From a checkpoint of a small transformer trained on Wikipedia.
Size: width 256, 2 heads of 128, MLP 768 GELU, vocabulary 2048.
MLP neurons of a small language model. Each row is named by its layer, matrix (up: input weights) and neuron, and shows model dimensions 128-255. Each number is 128 + 24 x the weight over its row's rms, rounded and kept within 0 to 255. Numbers have three digits each.
A block is one neuron, or neurons of one layer that tend to fire together. After each block is what it responds to, as a language model described it from the Wikipedia text at the highest values.

L3.up32:152132099092130115129101136179085094101132102099145110135100117150087133160155154147113138144154133134121131150115140137153135156127141111169134126114115121154076116160140159134154118084135157087150136111143104155151140121086111109175153100127117151157099125106147117112129156140120087143139140160125105148194134151133125122174148113103140154154135156060122161128165160154145181127117
L3.up104:151099136146126140124097111171097101069140092154110106160118153156125122160150159173144105156106111156101101106138147163124126074108123107142121124105110123163082070128179143156193147147133130165165120103130155136100106158115110093114175169124130142143091106137112117110141155130127119128111122124078115145148110092115137134146157102142120132153114171126164138159153153154130146096122
L3.up242:122137137149123116148159080160129141165131113151146083156166104147115143145110098121078117132090126163114118105116146121183109146135086158094121113112135136157134109115140158181177139088098170098160153114125148176115101153083100095142138126127091133108104110118148132132103100125108172159153130112121081151157108110131118107124081146136137105135128143127132122103130130116138147167113
L3.up711:137134147111206115165087069126120174096143119134104124143136119104065142175098139108104122114134151140119113126102162175105090138131073112137083138099124119147125115152095170128130105080136149123120137080115131160146133118111179124175157145150142129097113114119137114123124132135078144109137156153103156145135133105130114110134107085132133122143128165139104137125137155140142160127164
Responds to: Mid-word consonant fragments

L5.up25:077117137141184106140117121106146183155118142101122115114129145128120131130143141135103123117137109131102141119147106159130103106128082140150112135179124111141163127122135155137104121102147140148130168093117122141129178125150146130127159090177103119145133132129177102128133112152081125160147173191105120174083104153110112178110118088113145111140110140137163092115100122146134121150129
L5.up90:079105173164157125177164079141137145090129106098124150141149128143106131187123149158149156140134113077114124089139127126119096134100110127097131124144122136136144085150170188125115111104125109129107171080107131162148161120169137133125147098122108147118134138138106100095134142127131143135120100119133131177172122108101118105122114118158114126118124120154114086128101138127137141110104
L5.up181:116099155135165131151123086147148150146138114146090172112160155146129132149109125143096141130163134121103126143122160138137102068095135102139145150125136124146139104128159132119076114119112156117119175100140100146102138145123138134118123158113169132090139137106167102159123143144168152115128119118139124180143102151132120130088097109090061099127132134133108164177103132100128131139160
L5.up184:100086125108114107143130150121129123099112187135139109179117159170134136142087126098070156117151159145154147162150117191133132094132114104146163155141142131146133131100149138119098128120152086119101133110113106133105115130160171141159141134143109109116107162116114143112133135108109130085161121122130117149157073151132135155116094122105120114133118163121115096117126093107167159163128
L5.up283:138124164180115109144121135100142160135143114124114152141102113160140127166097099156121110107126105128093116132136129123106139125135100121130139130155161104093112090115106124089117165130149118134122130097126103156137104150127143106169095150178128070109155198089138126116132165134157098124160130092102129187140073138132154138161106112143136113150138119149119118163137111143102114150155
L5.up319:117118134149135099198158126089116151109151160164112153126121115125124135153114102152106116152149142147113154122158116162150147086120085110095129104168092111117131138070106169118146147121106119108130155087138156151111123122109188077137117167137160129127115176146146107122113153132130144144119128087146161166130087118104139142150097125110111121141138149161117107157135112120122069173155
L5.up344:065097133148106159095155112127127142132119138114139151111183122142117156151101111144150135128099123105126123131111149123130086166158130116143132111144172134120143175133120136119096131135124139143124170120112192140126161111105113111126106186128117125096137116171109132121161114121136139089161153117147111149152105104115093173110125091128146091094123096084139122124107135149118123074155
L5.up380:136092157107112113136160126128143143133089124179118099127169126182127122141111113144097097130133157118118124159107160139130088086139093159123122121130130110102100110127152196121134110127134157116119146136139124118103095193144132144162135131151082124093138149138152143136111165158151105138099119098104132178129088068094160100165091080093126119116097163127095131108082155145153136128121
L5.up453:147136149091125125106130125099114160117109153117127123128159134135113125149083147096106154159154159147080117120126096177129118150089123122118093119162125135133133123138143140126093142131093163144115130121160096164133085133134121156193109128133124131184116162135161143152175142130124121106098155174113089154148129170088081108103089131103136098152125133112115160136102092147126164106108
L5.up462:091109130163149121150163109088111128161125133122122132118138136151143152139112182118121132140125073116135159110144121153134105107104122119114110117142128109109137072138140155099153113150114135111097178128109118145122138161158133157143188081161154128099135188105109109131095161136102144153139117122138127154146097087090165158116137096151141113128093166123130105144107096136162153130096
L5.up508:111139122103164117136155135184148144104120132122122123124127122131124140142102167174098136132146099117117123163106111169125077119090117143115121110124118082115104141121134146109123192135139162118110173127126104133127113128191099112134137114112114059131121143121134137129133155098146159147179109129138110167134104135153128145092090155121131137117092152112099112149179151099134084155100
L5.up543:120090149123093082141150133155102124115101138141137127098126102139165160152099110181112145128178108161136165121137141135155139122120177111124100176135144118168099137148109133170110089112092142142155095091117112114107124137118162144122126143182123135138120121064144069140089124132176126158116149104146109128130068146083106179140111103101096130144121122149099088125138084077122104116123
L5.up570:082088152146167132167152086066132127123119096113092128145154127109123126125120180117133151156136098117083131116133100172146074118088096112124128141151123096113172099133185174110129124148143126118106157122126107163126150145115140163102164126146123105124121152143141111111120118142117096132145119104110124211151098102116125165123153141141150139129121160115155131146103149124132127132107
L5.up594:183113183150125109176136101136163112136130130090111108127138137122135135133086106144138124155145123141116130107112110157156115127119108112131124134102129106152141088133082133113129158134115161088090177103116132100130144135126116102125132157208088137138097164135108106115128104100149137103126158143116097151136162115099142172068092130119117119156092088106116165183118124110129123076144
L5.up708:126091134111102114194106084145130151166148154092139173089133124115127147121113111124110125117158094129125103137124135124156126064077111119113153170178154096155127112119132128127107094096126120114116148114122127156108153127154104124142144137123140145119150155098121111147072119083158114141126123123133160145149115148134125142111116141119122116182163101087116169148096159097157067139133
L5.up758:136118127114162132142108104087170152145134125154097103151122118154106143149135134119132173121127148104135174167129128165111107112146135123112136125133122109106151113133108171115129145098116121164121165103140124125122134142139135098142149141128119112070152128098114132118098100104134121099153100110112117125143174113117112139151146149045172122107143137145100153150138154126111093107159
Responds to: Subject-to-verb position

L3.up147:092114142120102112132108151113112110119150152146130128092129110118124160142127136134160120159141101147131148102108139151094087179133077091181167111148155130092079139153108142165084143133111106118149123112123146147083144141118162108154133168154081103094143148139126123126102131136165120100115114106128142163075112129107092144094142131125139112126123118141113104130118124088124113144175
L3.up483:148113162102143153171103124120151141121128155152135077144144139184144125120115168133108129119169112148127084104106110162108139164101161124126133124131130115094085141089110131151131166169107144130119165133120133120122151116110123138138113144116116110130104144105150132150093113138137118162150134111151133125074119135105108135136116109090131124120134145114125152115138147105151118098167
L3.up582:090112156089125120169173083147149130090142181146138123136113105104092130155107145136132153096118141106122114110130163104142077200094119114129168143185140096126110090111135129082151169131127149123094149075132131152109148143108124143155119136154126151128113102129131162135111135132123098098136135143133198167094143127122088102118116139159147103126142131132120109133111099131154083148117
L3.up763:083116105161130095134149107115145111084123136112155106142148117098106119120129125109144177125083124125117138130112126171142140182102120099171151166147145121136104144170099123135118113112126136125115149098117147118120156122121135108169125150117119131119124130147116179139143121139106108103075141166115159128116117133081122091139097152166135106104154132139148150128127122107140065114174
Responds to: Clause-opening subject words

L4.up675:148103130107150132116119109084125121127121131084148128085126109096134136145155158161132138126143097156150130134131157143119086132057110108117107139162106108143134142117111149097111096120157102122145170114132125120124134106131182138182168120177102106121116145105083097148168095146130111103160144172131133133191086102115105177139108109120135149133140137134100156128132092159120154124124
Responds to: Mid-word "s" fragments

L5.up14:125134133148112114128141134096156115161128115105126077111122150095122136143181148148141116114129119103115144109134142136152122143115113118105096102173136123144135196150135153078163122162131128152154143135137154124139124114078118136173139167112092111145172135133121092184130127124147130141136144134111123181133120125122130171186124116125118159130141094136073138138128100113138155130123
L5.up16:078096094093137159136137120135177127092134131148142090106138149147096141148148138133141118131132203129138100144132104133142123136084102114091130125180148116105118102137150158128113156085157139145133109128131113120133140127088146167187148176172137130130093127156175128151106093100142191105137110118122142112154095104091125131126104117133154073131144150134152163113102141120151132110145
L5.up34:121105146120197126200126134137124136099134127132087118117154118161104135130154168199143141105126165094116136177119148163131111117124123119049119112120145069164142127110140142126081129103129100134126139112101161115110104111113118129144114124123110093097183130102118113129139136156114145128106125113125148126147125145102115198116160104135144130101139149126097137155145139123111122128110
L5.up162:082076134136141139126151127122127122134104158124114151109107141094116130139107077134164127134103148089122115115137088133152110107122103129139156150138150127142164152120109157135109177085145103097170177164149146141090126114123160111114168147137131120109114143114136090144105118102144114098139165136096175161126128122129103130140121104132165137104125119089126121126097146083151118071162
L5.up167:140151146115155143123138114128099150114120137130121084111165136139104140160203167174140096108133142141110137134109161170124128123077131167141119152126116111126157136113145169109080113098155141074155184117154141123118149147106107094154135133117094160124132137115143116156110126082156154100107119092089132149163122139132066130139121122068146118130145117093120121163119143109174137135136
L5.up383:114107100127134134111117116093148110088125138151149112118122183116120143091114126114067171136145127093130116124138150090158184114103139122152118116109147167164126176121173161164084145083138127159141121124159088120050130127121139128153130165150140096075109136110127126075100137095114141070141166114144159144162166198140109122123136116122147118122158135147102146108148138089168117081148
L5.up403:088135143142143143158096151104196108078139127144142147142144160113115149117162122168157102158123094142135126121114114129132126165109124097100087141183141138130150106110139138161116123090090115129084137095105133149121138112123111116146165189099132123114138144123130111124119107146126130110121133164134136116095114116101083196149135074123105108104107125138116111148116134094181099114174
L5.up455:098110135131098134127160099115136152107147141140115140110099156114121113112155189165146121133133116140148130101124161114122142127094112153106111163161150140124129132125162141130175136104152136136169140084162138142133154108130124095099092161132126146120147102141126155153089144109114145083131124130130114136189116135111160192127180132133143123142157106147135148122175139107149106143156
L5.up473:138136158113153125125119143088122121118184118127132120104126126153098135156139092179120125149106100107131162086149136129144083122116099158128133155116150113176132146100101150128098128106092121128144123111105164125083099133155135126107151161150064128119154173107092122110127096119175151110114112090140152168141117125131146143116169126115126096156175121135090136122130103135110104154120
L5.up488:144095146110107117150132142157157128095133144180152084126089137136144151124166143141138120101116123100094133097109137130141136114121139097145111131117149157140115125169157149128084114111134122104123161102132165120090111140114091123159151165120112142105112117133147105128105146108134118114137194108121144137151154135150132180154188116098151106123142112111096122135125143106156098098160
L5.up509:109108069145102097178153120102130117148111163140130114120149130146118153146129146133138111125164124151148113134124155140174112083106128151114094086156139115128106086129129150136141125095139116087128118155129138137124164178136109140132128153147105117115108103102120152160095156138127150107131123090080167164117170134121153157119116100132093144113149115157150129133132130156144091102148
L5.up546:176127175082114122148128134141147107125156113148157081155167145124102131167148149143129126143120133109113135157110143138150089110068135150176112116072146128138061137160127151145101130110104165124148129120152100182143118122128121105136164143134119122116097137121064110106146111095154108112128132123137112126120086160136120164122141107147102129175133176098105146116151119137104132063113
L5.up567:135132151156127152128155135148098109106166159120101128169115123167130157156099116143164104116155129114110172092077151126147160140085078078103109123085106134129110107117161168112110141084103117115104129092158114152125122103104114126163129140187133109115082131159106121118097139111106138099103201127137143166110137102103141115142114124128114087127122131119115120151122108140139129118175
L5.up600:139116101109123105163117113093128100133146152135100139111117121122119148122125168127076147119133117091106118142153159127146105156144110164118107140088148122203074090133137137136106123067104165141087118157157124156089088136151118125114142137118103134105088159113093113130105107151136141138098111158166127142137100141163119134117130116114159120134141144103133133147097136088127101086156
L5.up710:148111123151113131155116120127128129101146143158104159120086164146103124124108123148131127097145166121071138118150181149168123133110154131131122191142140082196123124096127141144088129095148117124115115129100107142091106108136131148119141136130123144116088126118166127139117111106136082141124143124123162148127108132134117129118096112126128154108117155153082122151113111163174099093164
L5.up721:112113107153126133157150071148139129126113131131142103106085158140137132124085113128137124128157137106126125145094143174153133150153138085163135117169126084086095103144112162147113129107083125158158136104166133116114148116115142121125131145107107116120129170146129130123118107152146166123100122172148160133141083142123145101144085069074160093122123126123160160157136147120137095101156
Responds to: Table row-start cells

L5.up22:133119154123144164149109125117145139124127111116176121146127108121092146167122140131132123094087111108131140091095106130118135141123109087150139156095125132092136126142147138099109121143141109143158094124149126158108086117104181135162136114133111097085119136093124141146099117155147126168123179148131138183154124151080101137187169060085131083075117139103081184140109126065123135134150
L5.up33:132122134103121109137142110159104107153183151149180110113137154180121155164136090112095142107134120118101122125135150134165119160133156110164123145120149130141099116088111147147097128100142127103139148124087171145113120123064167130115154142135118112095098127103158113164106147101149141114141160171117119114141170126150146119143095105091149095112151146147125119154110124171169127099129
L5.up88:119135166139151140144090094128121145175195124121159120130119124125130142164146088094090130131102147162127162113102145118105167160127145143083096126154101111170131121116125151131113163084096109109178188112145133135144127127088158087172164143183144090098130118092135126152136120119126082101135097135106152118136141127120116103140117095145159133127094145110093124148099131126123137102141
L5.up129:127115119110153096164133134165119181109158141130169102106097119121088135145158156115059138095118140092170122112101153105113142137143099149108118092139167109145098129113114150138070106122089124100170126130129122119130157177141138091179142109141133160118161143071144099118150100115118115101065131090097138096155131137099081130176112101133136125114093152159083158131135151140115133111167
L5.up201:151124138157145142098111098127138142118161128194124099124117099117104133134141156100123159092127095130155158126087143108125149116139099151146161102159146135152128139092164180136128120085111114110092164098170110143103098114099108121180179143154106112126159110114083132164173118112102123128159147117118136104142102141131092124138119138118135168135138155134124115138119120110144141048160
L5.up289:111130102145134145164118111128160129120116137100164130113076138128075130106123164140102117122135127166146128142073130082102147124131095131128125139129156123136136145120115132116104139142108142138186111086139094152154135170110117147160132126124144125134095104120152111122119130113122119075145190169121157145075132128120091145120121117097143105145090115150157140159101127161139151131140
L5.up346:112104145140125135158121104128148113143118152156132142138118143092093148113116133127119144165107110119059106111126154128145107149114129080159126121146119155129125097111159169141156137083111143123101109080120139172119134136132120150103142130161140098123108126122131122135147180082103132124146136138084112128150127137140100118132098107157112156130138181093128122106173077149172160120139
L5.up428:166099165063169149167107137144130145114117159095098118140139138139102151144119136126143187117081117117123177152091116132148152177124095121115109073092144128119122140129137142117106136119062146116172124118132124155111099107139109100148127113187139129127128134125128105113142162127128129106200183161135130129123082158101126117130087100152151100132153165134133119147149121149124129125125
L5.up513:146135160090146125149092116092131119156141131117175143098101108138107155141141150130059172094127137107132109088079097113125130138039106101095105155103136108120106150088159142136084123094132123137151101132114127174084109111128132144159128102157096121094121143119160089145119136125110127153138152144124076125124127130130075135133127088143139111148141142113091182192136143156125134115130
L5.up578:149107098149139118151120089112119131123102129099165155142146157117127116140115099134072107088111122089108145118065118158143140118101104145111084115111121147140124098143117129101173130133128168130156120121150133164091117116146088123159150139127122130138090143091129131134145124116114145152133181193113138146116139135111104142143149087152136124088099138148136140153102117126140149087156
L5.up608:102135088124131133136108110143146126126150110148131115133095127094091155149157102118050136064136104110110084114106114134134078120147104109137160121159116097163137122102090142178114175147156157125115115116158116163115114128139091124147132151141139179112115141091131090110161128131144157143150172190129148157140114097153115166128116088181102115177117114139142126151104127140155147145157
L5.up618:119145104100135148120129119146088145111175106142175147094113127131096143131112120138090128082126083080145099110086114107153134140119141097149102145135106122124139143167142130171099118117111138090153166111126122146124160121148134098156108116103115131098119121124117124121128151150136149155134148167148131159153120156128058125133098094125120142142097117121112153172132061112115124089116
L5.up635:122140143141172180140133157142145120125157163152158121108144111135102127136139134169157177055104143125119149150117148151112120185080096104125107139105150102163118118106136169091092131094092132119140155137107121164072113166146129098141157102158100129124160154089096136170157172142146163144108127149137127114147105145159151149108104099088114115141142136106155113144107165161091142116157
L5.up732:094096160079122103149122135124107088089144148119128124125131103091068134164131109125115176098132119092106135064094140113138113121072093115138147118096146130160131137164171158127130095107139115181137120126117093188157122162135127104147143146182127121113159113118170131122128088118123122160083134156157111106134146120121085165166166122144154143150110141142172138119091084126150130149143
L5.up745:145110165112146142154141106097135144099116127100110139126127154135125154133113123127112139127079130152126110119125115135113145110084136101077077130133118138153126164082115158087128227102103116099113123126130122173125116125149139115130140106134088140131138156096170135110141146129118129120158165121062068118156142140134115188113147079120127151145117151111114160125099102135163157105113
L5.up760:157099145076132113114135124135178164110163127104168152134120127120103167145114166135121121116158141093112127128139121129159097155109121135089109109122141138180147134100132129105133128118110143111111146151171141170127101137085138125119114098134072122114134133089130113141135124152193119122171109168111096123170140140150103093145101153139149149107149122121132156162124113154204159115107
Responds to: Mid-word split "s"

L3.up311:103111100125107113159164084122128194143116111142192144122177142137145150140145085132123133116099138100114119113102155110135127129104108132098075121131120116149143115168148143128162160136128157112150118120138107141109156122143102158138121147094151141137124108139125119156106097138133148123151102146079174128160119128126080081112100117135137111123153129148135119130111067130146158156135
L3.up357:095084127126165144114129136149099118128112108117130087137180127130122148150163124128121122173108117099116102126126139142147109159077117128147128151166141126146064110171075136120117153161133130123103136139174145135132139122139105153108111152140108111088095145147123096137088120144130132142135137173099145130148126160104125134140145138100156093097155147159143132130138112141132147148138
L3.up369:163067140123156113124144105156181135155154118140132056156176119131137153150161135152119101168076117130123109118166142094090126120088095107129076124161101121111122202110119139139155160103131149092140134143155132126139121147148116133132123123139125121141128160116159091151116137112157143149089112147110150137103123088160115104164118175138158109090155150161131148151113093174136133150104
L3.up539:143111123081115151131117095157136150133147092148128091114168134118095151152158147157141156128100141144116114122138196099102059135084122081126134169144124136125135146135132158105144185115145155115115146144139169154134113133134108128155112129129112155130131132130133112134131126123122147117127126156086151117162102081148095110129105142149193109123148141144118125116138109147166149157117
Responds to: Wiki section heading closers

L4.up341:114110091094136150134130122151131142135145146117115096064135140140120149116118118128112125148156147135140124118111127179124150124138122117133164159098093133113095107106121138120161110128139167099143142120147158172136140127125153133157150112135123105137101147146087157107141104119139134085119108110100102132172122122113102160120136117061138145110115139111107161141110143100121142103153
Responds to: Subject he, st- verb starts

L4.up366:073114183120120146123086092120151126157132115164113122108113194135088130137139131152159119147114156112117129125124120100132088103133124153136109150149120111187067142136129159184103119073099143110136125166158106139120125155126118104176111136109142117123100147098140143162130138122151153090126086120136133173166135141127101107125180140149149110159145144131157146145128138123145104114158
Responds to: Start of infobox and table rows

L5.up18:116125158083110086110112097132096146093132113098110092124104156108122156199134109153105146130107135094146120091118118112165051109119099132133097139152158103146127139157115142101138126096161161145138137130148107133156133157123121176148128110155153115132104134109095126128112162147130176141124095143111137112131129140116136147152117129148103108171152142138157151168138097122134147166128
L5.up76:147124113104106125129099111118133096137123161119156078140108178074106133177135148156151142139126129100116103083116153137129123200136143061109127111134154115173133136153152143127123142115154089131106103085126137122131145151113135155150119120114132125124116127133130072158152050105059109117122126172068148143145170118101101134114102129111155121134121156158163117148120128164159131120182
L5.up103:122138153124139104092158099100119140113117129094177121077181119130136158115164165112106141149151099179161118095124121111128138167101118114099078156128139126139109097155111129147143142142145173089137106134132137166122138163094128139141089126176095125091070148116110082127146137131153133144131109163125169162111120104101149098086103125137146099126132098133175112132142142104128098124134
L5.up150:113098157147132094151148096162131109136123129128085128072134146095143135158104136130142086157078130121128088080096154122110151123104105122102074094114166151135154147161128157132191106135141118119109123119130147158116125120086187114131123109154112075089090145146114133173150116135091122135114078135092152146147127072074100163146111132129127117095112148145113128142143105199126106129146
L5.up190:101080146155144109190102128113071140132149083125098084121143137115123136119110122120125145143120121107117132105129098162135150102162135112165094142129133121102118149116166149122086092145166095148120123133092129127117157143133167085125140113152090123097100146116141109113125167125052102133138115109119150139147057137120106154138114114164140153183166169148143150132131096165147093115168
L5.up196:149112133101119112093165099139125150139152085158127108089162112085120157177107094133098122160126119149134113147130126100130124105132119148107159153115129139122111108103169165158110122125116137129139145155116117107108123139123124112132138093139079146147140192115123112162139130125126155137154119172099156144083107148080128154136150132143116163169160156114124109135143149143178107170118
L5.up213:113124114104107086147183112109116154126116165137138123074145153116133149144112159113169136168150114120129123094140184125135122129135097059116096124152135140111127149142123140139163141123111111135149154157124167139136166139103137140160128172121065108078079126122090148121070116113128101121130115134128111124145136143132088100140141135113130080104140122150132116159150125130157099101149
L5.up277:113115116123121103132125076139166149090128125131133102094141153133090144163195126147126156141069103158161133116150150129151138105148129113112127073143186141129143176129139129126107128164129133142149133127124114135120110159112147097118129150146110110144133108112127114151082145137129138126129132104112154124138098158113109158181132158115146118137141099116131122163143128157172108126110
L5.up293:132126139133139087136117134180146169101133167137108149080136113143100158149152131141133103137160101102128185133109114148144140121079113095088110112096150121154137118150138137088149131128135178118095174136130126096135096144176144151168133107147118131123125113075135139102132135143125194139100139128146155112178133101109145175136140051124111116143135103153123153146128125095117106145112
L5.up347:131166150137077119111121118100153186128129104139100141149134133115108133151130156147105129107094091110106187096143127153126105088163112126122091114135119072133100076169114143141098106116182139134141152120108095183127132148129140186141144128145101124149167144124123126162136138142104135165128112168106123140126107121083114121141112129173100111181176175157173131123138140118157142110088
L5.up368:083163154159138108115127105113136138133148118123114101146131106150125120186133135146108110124087157127052103093114109107109109122077111118117118128151132149145123130171121178145127151119117156139126146117166130156136132153123155127146155115164069077104148145144156102163149118156104156144127112168125086128157126150111069154140101102130146100117141164122153121149142110129136146123112
L5.up510:112088144159124120158118133137135124159105123120129106108099129138173141116155127132121135142117109082099162143127089153144140125104113128138133154148142093171153156126150170144100097085145133085091118118103139153133087128113122106135160117139123154116124172129137156129065147114122139144118106170120106172133098157150133152168106111106185124132171102169110102146153076121148127155179
L5.up561:100122118143141085104113123113144130103150122141158104160085117127100149158148107150120128097103112121119161103105111112096109162113096145099158101144145093158075140112130162129107123120118135127140135141148110165111158116133131140167096150149106153128161114078140095129110150113158114133103133111116127159077120153143136131120175131132116112137138124124122126148094140100122097120141
L5.up612:119119160108113095164110148118166147148114179141117133099152142095132134160126075105139164125076167133102110102109143130133128150127102107116134156163164116116165140112108149093140143121137116141113120128123174151091070125136120110146147136149153097109144171106148116122158146117132165098142124145126150129106123075131124122148132151144132122140134146162123077132120097141146095165135
L5.up670:118128137124128124124141140130121105131152108113176056097145135117140146165160188108133124122141079106115113072138142063137114116125140131115114132109109116164080146144144158150112101114108148142145122134124109178134106132111115149097123120138080139089134117126113122101062164111138113147117125116156152140139110158139094114116106161139143124176122148120133117136129098172135125130119
L5.up701:150093156142099098136155129125135147127142120116131090113161085134130141134133133113163182111128121166122128120105172092115084110106131181106116150150165125160107091105132160143102131081116154080110147125165136148117167124127130119104108133128074139113106125120116137126100112105120088077101098121128139159133127158139137121109150151156156118121169154165113130123077116152142150130114
Responds to: Heading close and participles